config = dict(
    num_hidden_layers=21,
    hidden_size=384,
    num_attention_heads=6,
    num_key_value_heads=6,
    head_dim=64,
    intermediate_size=1536,
    vocab_size=4157,
    hidden_act='tanh_gelu',
    norm='layernorm',
    norm_place='pre',
    norm_eps=1e-05,
    positions='learned',
    qk_norm=False,
    attn_scale=0.125,
    bias='all',
    tie_word_embeddings=True,
    parallel_block=False,
    init='normal',
    init_std_qkv=0.0226,
    init_std_o=0.00349,
    init_std_up=0.0226,
    init_std_down=0.00174,
    optimizer='muon_variant',
    learning_rate=0.0115,
    lr_mult_o=1.6,
    lr_mult_down=3.0,
    beta1=0.95,
    lr_head=0.00636,
    max_grad_norm=1.0,
    warmup_steps=200,
    schedule='wsd',
    decay_fraction=0.565,
    decay_shape='linear',
    final_lr_fraction=0.1,
    batch_tokens=[65536, 131072, 196608],
    max_seq_len=512,
    doc_mask=False,
    train_tokens=825200000,
    max_steps=6624,
    dataset='wikipedia_en',
)
MLP neurons of a small language model. Each row is named by its layer, matrix (up: input weights) and neuron, and shows model dimensions 0-127. Each number is 128 + 24 x the weight over its row's rms, rounded and kept within 0 to 255. Numbers have three digits each.
A block is one neuron, or neurons of one layer that tend to fire together. Before each block is what it responds to, as a language model described it from the Wikipedia text at the highest values.

Description: Temporal clause connectives. Temporal prepositions and conjunctions that open a time phrase, often sentence-initial in biographies or histories, such as After, until, before, since.
L14.up255:166133129173125137156129137139147117142091101129129142087144164171105110118185170124121100135099153099134139090110124104164091119114105094130104120085144133098116135103166101103129071139126118097145138106169159136117095118160144100140116127174138106139114154117102126146117145128094120110149104110143106135116181126144093153089097154141185129128161134100101139125110154077088130122184
L14.up292:083117118124103147117142120119132134098119142140150094115135150091154098102119126120108122122083125160150126120104114119134103119152160086130136109126120073079122122145159125093125108165142092155145110141139145124122078145143116121119088082118132124132134138067132109130140116107121137121097134156137137132133145085133136129082121124129081141129133134124096096121136130075088136122107
L14.up428:117092132157113158128136114135092149106108146107119157111151137113153102131181133143111102084136126137100107153155143136149119165105155150130106123123134066140140124105171135123182115098091152082073202155106128134184126073152099098136073141110196130125121123147101150095138112195112166096083097126170114103123149105150151145124123105188075129131117095111147099136158112128117143110155
L14.up787:153124140164120123174128148114129078116111195136097079141135107104081115104163103138115163099178147126128107127141108136162091134129107149131123116171119136088118144125124127111144110102190084140106130123115106116090120110113144127167139106132122125111128125122138143141100134103097147108123141106131160092156113186146139134130142090129176124120161141077145164141113115104119101095129
L14.up820:143094136117177129174142128133136116125098129158070137122094142161099137146185169143111105103133129123129182104088137115085134151129131104137136179109124118083167132110055100164085098119155133111124119120115136142162128153151122100141128192106124161174102159150095120111150139110126133112129141130134156124116133133135133134138121136113152092109154115087170163154110143097139107119128
L14.up956:093082126113166087089162149076118145159108101129152090100177138132071151137132137141101140081145129131128134139114099089139107165141114131101088141163157108105118107091127098133191105141130121114113169130089093138131156104117172137145129134108172143120111114142113154161124173109145129128172127132133115161153138148104172145120129153102172113133186153137087099099118112126119152123121
L14.up1277:133136111124099121107131143167139149117102162141136117130117116148142101162114142157083129165128133123146154113151147144119118149133130132122134130060121086114124100144164128086145150120149136141147154129130129163108082117128133148132125096141167130126071126081170101147106133151132155105129118136087160138138093132149124154153123153098170132126113117039145122115121122154165172123147
L14.up1426:136125107100117102117112161130160114124100117117099082116113076136164107142146135110127134162114116096117130108130121081119139140110119179091065097141124110123103120090131099122138089079110123111157154135122144103131125146100145103113096089111098083165111134133074114127136115128102160126113125069099115116140135116134153153106110124099157146143110157106157110123124120100125111120083

Description: Mid-word continuation pieces. Second word pieces that follow a short initial fragment, often a capital letter at line or heading start: U-pr-ising, F-ound-ed, S-ound-track, F-inal, R-ound.
L3.up316:143092097109132115162131125118103136150117077124132130140092157159136095124142174097155140117133093146088120160152102130124175118120133138125145140112094134126091158131116114126148131130098140142157119129100144076125107167129132139146140099155102098140128163161104117076117126141106154109124142101118116125087110151164116133123150126101099132155120128095109082136159128114136121135152
L3.up457:127123166106145113169143127174137104137103109141172117092126125130120115095105128137117131139137116117122149130105156107155127117131149151095084128096165130115115169122154122142136121085119073089142159130121088118149071148129161141133122103116120133156111103158100122145145151119099150132110142099105131088126103166121148110119135101158131135109122175164157076153172142134117131113113
L3.up685:105142127109124125089109124146130065125145145150168128120139147136169109103113104136143116148150131119107132151078116125166112133119104173131100105178122098112130149124130113105160100070142170089077175137114108162128121104115136125145141132110159133139112149175139119126109123126123125106114097142169126098134143145131132123178128102135135122139127144110147150108164124172108089109106
L3.up954:129101132096110099161112137120152127155131134113147103139138166119115120100116126082139134122098130155124112157124132140113138168124150153096140165082116107133122124146102117180107126153111109080142128154105117114166131141155182092109134149118127110080149123136145102130094119151131112140080101185138127134157122087126115089107134157081140147177160117156129175132135107138153171131140
L3.up1085:134139156106094095086116119149131114103087093152127108135126146123069144121136120115119094131143126150120117092155128199124147081094157107095100078103156132109145108128143131156133114083124116096136147147101124128145124130115158141137157133099158137131181137134136103108156135112103143152153108136127160137107140140156141156137159154165143122098103112106122133097100103100125171146144
L3.up1095:134134141108107183128118170099140125123133123144177145136143149118096115162113099135133108111151145128137089118114093167132145129159091116095171186131131106148140149106122074109136100112125110133137136157088087133123152159119121209150151119113145131154127146136122123135153133094129117141128115124142147134098128116100175114132073126158153112132130128163119153077140150143123121133125
L3.up1317:095149098166098116131066133152117130123122117141133107172132148128152112148143103152074138145190147159089144135118136145153147108144113157130134100140148114081129145130154117093126137134109141103129186128133070128130123138141112144126152076123136170124138116149120104095131118133089115128140086062144072143173151103123117122093124106187176118128140149148136144133142086125130129107105
L3.up1334:141141150097141126129125152080105142139164122133087127124115160117141161150125147109114114136108099176051152143146147118065149135146104174118124154130125129112129133117159141114114137096155140123122154162139085110132151099091203118131124112087124124123128106148123108111150108097154102119155120151132118165153142133131087135112103114170138151097148104107133118158117141106114102111153

Description: Word-completing suffix pieces. Final or middle subword pieces that finish a word split into fragments, often inside proper names of organizations or events, such as Insur-ance, Orche-st-ra, Wrest-ling.
L9.up540:172180125085115143111098151086117092117124137141131129141138145124122144123117118121130126120110144105091136126091143127083149131112164108137134138146144137101127137136196095103110097128148122079158139142136158155144113140174101104122134140159108121156085153143075141111137151146150103133117116126164144141129118151124118123096113099131102132169105119126142104103117163159124125142100

Description: Field-label nouns in tables. Nouns that head labelled fields in infobox-style lists and tables, such as medal after Silver, details after Personal, and Official name.
L3.up134:097126168179115151128131106096118116148063162165162120148093164091116128093175148101143139123151149144102137104139155130124128127092153167125138157144158074143133077104128124168126169126129123101136159150152145123120131117142078184152104115123112137088115158115139127131150140109111070087106119129101124131115186153095128123144133102090134125151112151156120147150125104131124127105121
L3.up249:111139144124162148082118139167146105126140138119113132138114102108139118123163097131134126116123107131110108149131134137149117136169101081119166135154136113102138115125118091106124116127102130084075136148134119132139110153131144162135118133147131118177098100100122100166136136099116143099081094116159097110139131156127112113108143093121117131157157090090135168128106156063148118116159
L3.up307:152159153109080094137131151118101069086121108131124151100122151133137087093127114169089170132139164136089094100102112153151118120144126128124139133145056144138094161124160136101112103096142123096161122147125141146167131102135092094113130138123147090105149130152153159165154150145158106157158087119150145076117118131089144130126126098126164096116121130174113166147142078079163107153113
L3.up437:136121087105122123141144141143161067116159137105106160160147162101158181105145137105115103173124160117115119123167096148155133108124157153107149160092117145154100113152114154122122079127132125094133158130153130130153096131106105122142154137163095118131117134114188109142155123124112077113114098110128120120137118134154115138114127156114132092102146112130153176135134114130140110130142
L3.up630:132143128167139194122112147127177129111148148119114121183158167125094187095090147131099123144131125133102169139123112134151136118134147123122102131123096123157140119127081202092097151128123121093159112131139110131142140132181142127120151117104092112124113105153141116140131115128137088120083120159151179160134123113112119117124032075150095120104096151171138117107140074062138111098124
L3.up708:114109115144125110116170156084093102109159149154169132103123110151151141118167104141142100149178109129133116177127171135158134128103115158169139107108139101076069160127111172119115133127127137158119116139117141091106119156111127116144128147104123159142103155115101161153113080112128118108159106132131124142133150115130145092089088091126084096166104098143146077062089161109154117136114
L3.up1315:164138141193105121096104125076127029151145122138089106112115124125144125123119106131111149082154096128097153116127108135126112121163130143050143128151090111157130105139109153116134116131123116126134137135160118125131076134122103130132090119088137095124111106127131124104147153076105158135135108139143125112171104100161113118138132110099165144121111139136158152091094131148136154139143
L3.up1369:118109091093087109130126147141158118105100126123124122167121160126165173139108142124080144134160136168135146088094136115133169134102113117138127124146154085157102095108129158128129145131095126123121159133124129119120166163080140143135120114106070135109133097137143124136123120112074111135099121104130117123145100124120147140106147080161110142163137122155166117118139096109097079153134

Description: Multiword connective openers. First words of fixed connective phrases that predict a set continuation, mostly "to" or "well": according, due, as (well as), in order, related, whereas.
L14.up35:121128110087118152132115175163116160140094077126105115116137140087156086127141107137118137115096141121115115130135103103141119138175141112122153089106149125133135128110148151115138128112145147101140115112173133110116148108111103135128134146132149178123134101120118097123128107091169169131107151098135123162158171134144065129059169129153142098106146130144101143137152081146111141136181
L14.up239:135150120115119091132143151097093182142112120134093108125129175101101115130148125147095071181107116118134101139136121119126139127122168150114109106110102150118150097168110117137186140155159084142158128102148121128154159152168117144121126148174152139094152096129125152110142103198160065170133110086145145151093105142148136119149129133121122130150125135170133168130082130173128106098151
L14.up548:128166160119159161123134129145136125128125095120132065159127172107129101136133140161094087182095151161182111130120154108120123130148156098095111134133121066078133090135124163129160151093162132136138124148123125119114106151150131123140142099098133136144121170150094113134118117097099129132105118113104137160135141107140162171159165123169135131124142144124132147117168139097160118142101
L14.up618:108129140117126138077140137096083112122137153162114121150168121135101113085149114168145117144118091133128167082117095160147136117123129133117117094103129128135094076145146109106122098071121125106142119163127134165172114128095085169081109087121116141112148160125111135122124138164090138106118091118100140103125143138117160119140132113144097153107124114098138092166158088188135165118102
L14.up750:113141110136153099109122125151142143116100084119106137153118142144105109102070138117175110100109079152124120102082157149107105103131102135132122086125112137124114134112087162104124129119147137143136117148104082129113084129127092132104122111090097143104076115163103133086132078148140116165112139156145154127139160165137153115112108105120136100111107135072124099086159134118101144145097
L14.up1033:093155130065136167116148112146130135142098097117099170125158119131096105091105114109138109102154088143158099107126089136143148143137144116073109110121123130157098118146116119124136155108144109116103126100117131152140133074162092160132166085116156091106127124131151159146159143170168127127128119123142179106148129127116165115111144116109140121135125130106094085106101090124130154122107
L14.up1340:084144077117104169110124106126172176173133129152129134124163147106150119111162118122133107141150150127126129114135119154150167151159061099121179101130136095142119141132139097145150148101110130153138127117151172131128115109117106160093158102083115167124088123129072100173172178109079133101060114108142140109143118109124135149128148110095134096145149148173119126119109139110114130142172
L14.up1369:151114128113081170141075132126128155078142173131106140129144165101146098161125166104157152143145129168147136123134138115138151111136142100122144093105139112100103106105108163099125116130103118098116102121106129116143138138116128066134096113115107087142101186135119126073153119103165150144146165170158118155139144110112137106104121140144146127132160097096114089115107120144119138094117

Description: Possessive apostrophe. The apostrophe of a possessive 's after nouns like company, team, band or men; occasionally word-start pieces such as Br, Gr, dec.
L14.up8:150147143135130090114083128105124159142095131159141127150108151103129129117139113156135134115123095132130118123104154142171100136110145147119103125134198125125124096117124130140143114140145136096155102165157120094131066122133085158185102163142120170137120126175109120151156083163129074122112115137122158166138093124111186106149121095132083089103120161091132095131138099155110104094156
L14.up332:156119146114144140153155121098096142114139175119099132108174090097160137106099114155127160099128117122107108137154148126154106118108127090120132154149114079121122160100132129139150115120091127142142150084128154115104138134117081155146120148157141158151137144151111168175109123135099113130158109114107082072146109148141105119158128146121099123099145114115159113116113089137136136118102
L14.up356:102120145121113160100143145088133116118166107144161113102136120169108139141175109114124133154044122196067151113106118135096149092099145123123138111092117141069130131126128135132126147126103126060083102106116147126161107126121112118114124134131082119093172147103149113132106155086168130112171125148131139155124162126138118119116132105116114082143091143137116106124138175154103198119169
L14.up373:085072124114133095118162156152133080146123158134110151118110121089131098169154136140162160064117107160141153134119153116131113162115130105113097152113127143119051130146114117073147130116111138111138143142166143114115135110138104113162113114146138128105145109148122146189106104124164116155137157135132154111078179118141156115129133126085094142135166133142146142110124141117134141110144
L14.up694:123134152148140175095094129105108125150129112121129091155156111116159141125133119141118149134113147182142156123141123131111138122100089127123076105140133107124132149157098139087129078119119126102120134127165132138108153176142170115119099087142147107133141144108156115153121118127132123106094150156122120133127128121180139150096102129140106168195123158133170132136113125151115104100156
L14.up871:133150122140122155157127147178118109144162086096145140097129124132126120143114137105151133134115122142105142132106118098168150127102125148095147126137131110130094151130115104125069126129089098067083120138119148164136143163146113150131149132106128128102149102094129134127111115120118180154120131139178127105121167131137136171110151131111115149095194142137147128126170152123146139131123
L14.up882:161164137130141115112118112114101092109163118139103170108136128127104141140101098149097140096153102152126124109139157126141111144102110157116062097163111119134100116183093130157098134107101124147104087141167117110081144167155115132151104153131143158130146160111145148170152110144138120133151101102109151066182134087139126142091170110164107137131134114118118117156116118144165067134117
L14.up1269:106122145142146140097163180160185091158082145131135120144103120153138152135159128148145124128124120123124185087140118085131164096115160092137147146104109138125097089112089137150155171148133109177090188114186117107120141119108112118137163113163133114125180109102121146118084121137150150147141161133145104078155124084126117094168120146155099156122151108126135125160164143121105103095086

Description: Relative pronouns and subjects. Fires on clause-opening subject words, mainly relative pronouns after a noun (that, which, who) and sentence-initial it or an, usually just before a verb such as was or is.
L14.up17:164125157133090113116143099130117098165115124146126078123097100103148139092105111137129119117165139163088134095130137118117143138142151114150136109066079088138121139105096144106153158110095150101126127103110121126122096107085135143097156143144143117097109096111113126147125097140102156130097121093125156151123113104109159070074121174114126150130126143156114136136106155155183144137089
L14.up26:145148114141123085113114125129129098160124114140181152095113135110133124145098110142126112145126121142116132092138158166087095121123101119122089125125101102127139163140125163177153117124120157131125151136146129155142111059125111148107119164125135079126107128144088105137115112113148099083126141137108126126120106140112123077138143137119079145163129116147183083107145164103125143129149
L14.up886:119138108173144123111110165157081139155091125126141089139114131106121129114085113139155152132126121108112146068130148103119150098104163142112113132098094082091111120125092138096134141106106146107129097109161123153094165103161134123140170160147123138159171109081129108118147147087108127148116148112139120101086152114143134122150133088092135144115112166110122111116103152117154114123125
L14.up905:130126106139099108128142094108091109178129121104141117108116163109167137129174120151086130133111115117129070114113123123083075164126100129111102122137143155151100093117115175128161109125109117167107089125140173119153162104133114161159106146105118180102132116103126147143151144103160128126169130171117132098103127150141089164131072127145107147117107146122118122151085126129148156047064
L14.up999:155100094103157162117122157119057184127125125135199181104140126091138113095121103189177115136129150117126094131111135125103144143107141132110115171112133121138143112168121165129106064124126114108143104122176150136105174146101123179168122130165122123137116169144149169180137132142149178128141132098151147141118117111138099125161141131155137155138141157146159118125128110109128124159095
L14.up1270:150060133124117135108114113102155124129096123130141174141141173120145137117094138135133166168109117096159097111129120186119099111137132099133150128107121133094096103142113177136165111119081107114119131143135090111071112100103160155131164133130145122130151131098105162112131115117102110137167143106177103094091108139145128153119146157125120141156183131154161176144097121104148073114118
L14.up1281:145156125095145100170172204092121126102094191093147104080134144112147167142101128148105129164095123095143111136118133139106083127129128102127154119137143110134122147104136085129120135141124095097112104123140110118115123109133076146132143118139102157115131152125126096106112090124145119103117144159143129088127141142151117134119115101123081081164131122152121120102109107114126128109129
L14.up1339:173130136108107113104127121151138156142114159113125091101116100137138122113085126122148139202105111099112176066123124074132155125108150146145108121099119101144115109067106131126152126099086119121138114096142162156147126111134137137149144080091165117093100108129126133078134116118132143134128142110130149108100106079164141106172102147163102130126103122131131152106149126123097141122134

Description: Pronouns and clause openers. Pronouns and clause-linking words that begin a new clause, mostly "it"/"It" after a sentence break, "who" after a noun, and "him", "them", "while", "before".
L3.up29:172084155089101093137115128152139145154105142139128081134120107118166166075111140137110158134157112126098160085142124108133126091139120165133109175116149102116147147102089127153131096140163092138133140125140165134072122107124152133132159145142149086118119118107115157113180161097083160141117105115163107124125139106117130113154140117149152118105131153148113112132096121142160160123147
L3.up149:139145117133101124137168099139117171167118165112129111102121114125149137099154095123123103109122113126136112113097062155161144115151133073101107121123117106146083121087129173093106121131147138116132155112165131124138148145108088079134107138141106074143130142127124111168124127118146116135098094124148127144124113169108131150150174137159111131171139145124151111120113127126144102119112
L3.up195:147144122179131140141080138117123169112137120098090120139121128074145142075109121098117094148130080136123160124139122152164118115150154168119149189106131099114095149132140179171104146113100128142107134110115135090116153094143116105116095088111102070179172110130132136122171134105164161116093146132134108115140128148123103162147125120157141161133134139166136128159148156092155136112147
L3.up250:141137146107124100140144107165124088129095134115132114113130106140141135118107113141105074119135156092156119126139106160126100074121097171129126127105134157168126118092119150138120143115110191148138153113165112114156154105113134129123100147146108123159149131137120143111170105153128138129124102133116095136152118170107148142151126123095171150140146107118152083170097163098170132127137
L3.up454:135080133105117076128124091151138101172136151129082092103134119126085135083114139131085138154098142102122097114107122151148126154129150155075128124118106109109131123115138147154141134156144099126109126092139104132109120131140125136102097167132126087120105098110110147152106155078150079135151172122150170132120135126189099137116154195152163165146149128140129127100144170071148160167094
L3.up484:141141143129143165079178142126110132098128130109131103081126149161131157101096071149125089136167158093133100100103109140176161172124132131115099082105126112103116098106152153097089115160115124144139120130124156142125164155136132153140121141111103141127148163139131081127069143130160125119118115088113091148104129137107151086132171148171123092107106151139149143108160115091094160110186
L3.up1226:108128122161125094143135146137094130107122172148103148136159167109137144111106155117099129155133133129110092156165153111127125128147100118130142067114139119109110127126118122142058113128130149095124103135130127083163135107128179118120099134121120140132172101130133084138176131184188120127167107138136089157153139119129121109135117134091129129138136100140115108164117109122107125156112
L3.up1309:118118150080131188125163135110128176181156139142109119134152140088153135090119153119156128111128121125139143124120076127125126131097127148116112139121134160137095142141093137138146105116132161160140147112165094090099138129176169108102140120115111116076148159139106131132171115131137124128104151124142109140144082130097162151110090110149163150112139106129131082121140175144132133138097

Description: Word-final pieces in names. Final subword pieces that complete a split word inside capitalized organization, award or title names, e.g. Communic-ations, Techn-ology, Invest-ment.
L3.up11:118131154156151171123115127131106104149138163152152147190116146145100159117166118109147103126144113119128123115144099138117125106139162165140149159109114142126142102154153115096087090108130127155116113141124148122125151118138142113121115117143097158101113138122103133133086160129153154133087098141130083116115159112119146145141143146179118152122112146141111155116105124133118100157146
L3.up175:118090143100140151129104150150112134144154182116153136145144157139094080133136171099123117156124073163100093162139114117095081064149144143124146131137091127123077106104099151132180158089144118143149107113108119128133083135130111120123102140156110141143114165141127096127152126114095144135150149094115115164094115113123106141131111102159116160090104160101109060160146092170146153126143
L3.up498:138133149133151139135119138157068137176118123156117158126146153126154127085136118161071116108152131171121117168136153136101092113119114136110123163110126152127184073117107130105150127126105100134144112161111138146108125126118133138129142122114105158133092130143092118090121136120118138137115115097178133192103111127139148145108102133154118174142148158145105070113093123126095143116117
L3.up637:131158176122108110123122145141151156113138171113137115161122147079092149164128141116135126168096151140175096109157102115133112104137145144111145122136116081133136102095150115107158112136144134123123161144114154170138093182155124162134129160084156117103118124135102161150119112161127148168112107121135139144094134129103119130113090112135092127141129112147130092130111130157105127083128
L3.up761:147143153115118167121097123130126152152119108096114120171120123112125109103125134126144108166080100160101137135123119128110150120110162101136135148175125117107172144119146136157077117170098161127125121134086176098125167150172136104105139079170082105118139124119151131115167142155095146179088116079104156140120085164106139155140097158156128118114106142094099124134142093093093101132117
L3.up1039:143159127134128107114142166135112102149126148126106157154144141101134123079107132102137142121100147198125085131124125117120108118114128134118132156126129124087126126155118103120145092104155132121126128144139136116157116154131142165124109104154117133142141159160101088160064156170096137135129138102142149092125123127128089112066126181195134148126129155163106098139135165130117119123105
L3.up1222:135190112139123133147104176177099147127121134131108142124113170118093135121176146107121168128147121148109085152142110118085105079089138170126123128177134130112125110129188132166152145165103107101116111183146129098132131144128135099138133142102131151115104149103113112106095150095121121134114153093078144155150103130127084118109126158171101136141120129129096137122122156108111149114083
L3.up1405:140120097062112155068169139137096108112116151146107113106123128148157122131161154119127147103108136146124101145129148153090123089085121139119148131117110116125092142173105131166154137151172130101132155125138139107139140159133137117113165124174124163071119112143134090119101127137156103119140080151137144113105148113135102116097129133146169146144096121143143106172153124139103105148104

Description: Table header first cell. First column-header word right after the opening pipe of a wiki table, such as Year, Award, Country, Team, plus infobox field names and some mid-word pieces.
L9.up1437:129107122138115110138159193132102130080131145149100146092131087100097114123136124129108123092072104167101112109154172154171130148152114117118155111119153164117142109126138152145137120139154131126107142117120098120179131129161129154150174125138154123098161133145116128165155107125119114114102114129123129117183089109086174097093105164133132084125102116097102166126116132136157080112147

Description: Sentence-opening transition words. Last token of adverbs or phrases that open a sentence and link it to the previous one, e.g. Instead, Three years later, Additionally, In addition.
L9.up232:166092140133079138116085149096124121094140091145099107095104180124163142135135155103165163130107114158123096120098148158171153140144097154108117112119105122089102089117136134166147130129123135127113148089113116127121136087126153151138106143118111129097143129142070061135131134108153132136156141176169121088134126127168062123164093129125155116142123163154144121192167133145136133083164

Description: Clause-opening function words. Words that open a new clause, mostly relative that/which after a noun or comma, sentence-initial There/This/It, and to.
L9.up513:149103127114151134132126113132097074128121108106160090126133094085099128107119123113120113118158143131106113074103156163181118121116174093138149115112105117146125105097113164151130156075110130128156139136125104145120137129157152105129125104117165160126165082110158129120096123091149099174136131131100144083136126111139137121153170099150092145112111158099150156134107122084123137090080

Description: Token after conjunction "and". Fires on the token right after a clause-joining "and" (or comma), starting the next conjunct: "and, reportedly", "and 35.3% were", "and then".
L9.up733:129130133133121130106128121096085089123080127118163111117158178136125171104116143105148140125093104153112086085181145129119104109137130129141090139115133103115075098086135134159139121134095127146104041150130093156124150097104120142129177116049141113057133136114077113146112130104141155114140149144138149157122100100153112132147128113158132125154116128122120142142142139126141113144137

Description: Clause-opening word after connective. The first word of a new clause right after a connective or relative word (that, who, which, and), such as "that in having", "who along with", "which in turn".
L3.up121:086147140133126146095139104133111134089107127136110126077132159108111076121141156089115128134152146111135113133136202133127100121103105070137130099096135111130128131101117128132133128098131074149121103126170064139131134137056127104131089171153115147153131123169104185113128179123148128115136147113136159152161131100149122126147148100148139065092122135138104121191123137104121124127134
L3.up286:140139120071136156141128147131127076126085078117087141115149174111121128117120141110145147156131133147137177129133115108143099108106108125129114134086119114133140107132107143104144123123133140129107126156144105094096139150108151143138096134153113141145121099118092160063124119107143113131140123143117115124152139128113113107154160123132183089153126136124148154161139096104164142098151
L3.up332:119128153125112097147116163121106117170135094095098123116146114114108135148118085123137133143128127162083115107122118147158143132185136152094137127108180120091139094114116158102149134162173115133127079131084140154156108135136140110156047162154097127122093148156116113141086081120126102149116172123125122129141138087125135135137173123121130158152157132097160094142119134134133117155084
L3.up551:125118166090120136143170107130132158117109114133125134105101126132126147149116083091148133176140101135091105122125088085151132099135097184138137158118126132103133118083184142128161149127139110111157132122109134119095116086115115114130107106122154154130178081161135140147112109148114132149116132151133101146169122128127138136141129135120128128151118117150182156150115118114144092100126
L3.up677:176146173157126108129133137122109125126116111110178127116094165119130129115124126096114158139118108144152111110154194108152103105152124079116093141112131159120157135138145113112204120150090137109087106139133103132163117175134122143152143161134163131103115130117102124144096148152134126121092145134133106117136111090082110112141135145131142095131081101131148143160089126156105123135159
L3.up863:137122085114143109123134134129127102146097119122101118113125148123167161135148166085124094141116159138067152116141147153125116138170133157117129134118122162137111131148163128140135097123050153155126118134099083170144080155099136102119171078135156118099099113154099137110117144077102118131162121124135123143146112111151118092163159136165102108140177169103135155149100152125150095141125
L3.up1000:121127150142159104116130138101112103116104129117110146098131128127133155140126163101136132156112122116142108145131173109137108109135122150140123111139110125102168116124152116124171156099168162104128155126101086115104168118132139152142099116128125135142115146179089127121130115137148161147136109151113133133145120148152134150165099134104133156117126113142105136169147130124133133120117
L3.up1153:121143099147141141164107106147109087125073111131108133113126107118136121130139122098100150142132138112109105131149143114136124129128136104126101154113153107178117185112158146147101115115127185144133141111131132146156119113140170165137111117133159121139149101144095157116098120115125091133069115123129126170158102100131093122093096124130145126092159137138120134142142094141132105144130

Description: End of subject phrase. Last token of a sentence's subject just before its main verb, often the comma closing an appositive name ("his mother, Márcia," served) or a noun's final piece (writ-ers, Pa-es).
L14.up176:144145106105116135124143186124086100153095155132186115147128162134104114112120132108100111099109131156046096104116129139103095142128126101118158139156098113159198139136137128137082134087122130098155113123104086145136104190180124135155095166138138189111093113112129145129138158128104126134146098092112129109157122146121145127121126119112128162132109110127115128131118175148143154091115
L14.up230:134154117112117103138115142109155133142117111126102134099102166164125149145138118167096187103119124179109099144150138114116138106142102165104156164097080154128117105125089119200107084139100128121108106100143144159106121074134091145099142129127108128122131155147159173121112120131153169113108131095114137166156174144117112145137096118119094104157134168172122114106185123102124122134155
L14.up397:138121122110122098071129132126118122127110112149154101128094173154115129110142141123142124115085158121152096146084099126188108132110124095129166124118146096089130147144123130160110109128161078103085103095134106082144158157161139140116150128131103134105112161105063141098112153115158137109138087119138162108114118120143105108169127136124129123092111158173133121099139151135123122089141
L14.up713:124094125146128147127130062088091126122142108108182142145128143119118146135174143116129165125097117125134089118170127145122118163115074148138109150140100148061111111137114148169146155152135090135109107141148115105112168127098188161119119152113109143089148151132100154137162108109149126155163165124152138114096131179141071130146144136183170150097124138152121140129117167100095096073136
L14.up739:164151119149132087120161114119179139133124159176158125113099165131149128144086125138130151108092134143109122105145121062100106115144138121155166161171138114149152105115097121103163109164158134122093138133144098116165106154134099104088118168119121130087134160115072172117115141056117100121111132182117086121149135131149130181111121138118132143125166084165130138094131126157141100127120
L14.up962:147125143140109088138133145137128176130148119162142124150133143138126115191138107128146140153112128149086132146135145107100110151148152144126165134146149139165134130104121133127169087108122134154138125128155128159127187121097113056077148125138135141140102164138148140168085138127151112132176095179100142130095122185131104145127153153181121126162146166142130145151169117145158099128154
L14.up1314:133095155128121114127115105134117114090131112127122159099123134106139108097129091162127160076099121128127146140126111128151119148139109119130122119143133120140124121147141184157135113111179160140123129052122084133123114132102123099101093142112123159096148156167154150129115157108129130127162141111139142115140097136154122156184121079099088143125076156149141121147147134128145110124109
L14.up1403:086140147111105083121119124119110137128076091130129133153113132095177114110117143122125140150079135112182104115090092103101113172154132121153102140082147141162137100123144196144129129137102160139103138130097162162110140165114133133072155124143108186126092102116124118141082167100110152130138118119128094095181138103150120105130134170144132141127089168156145136127100150140113160115166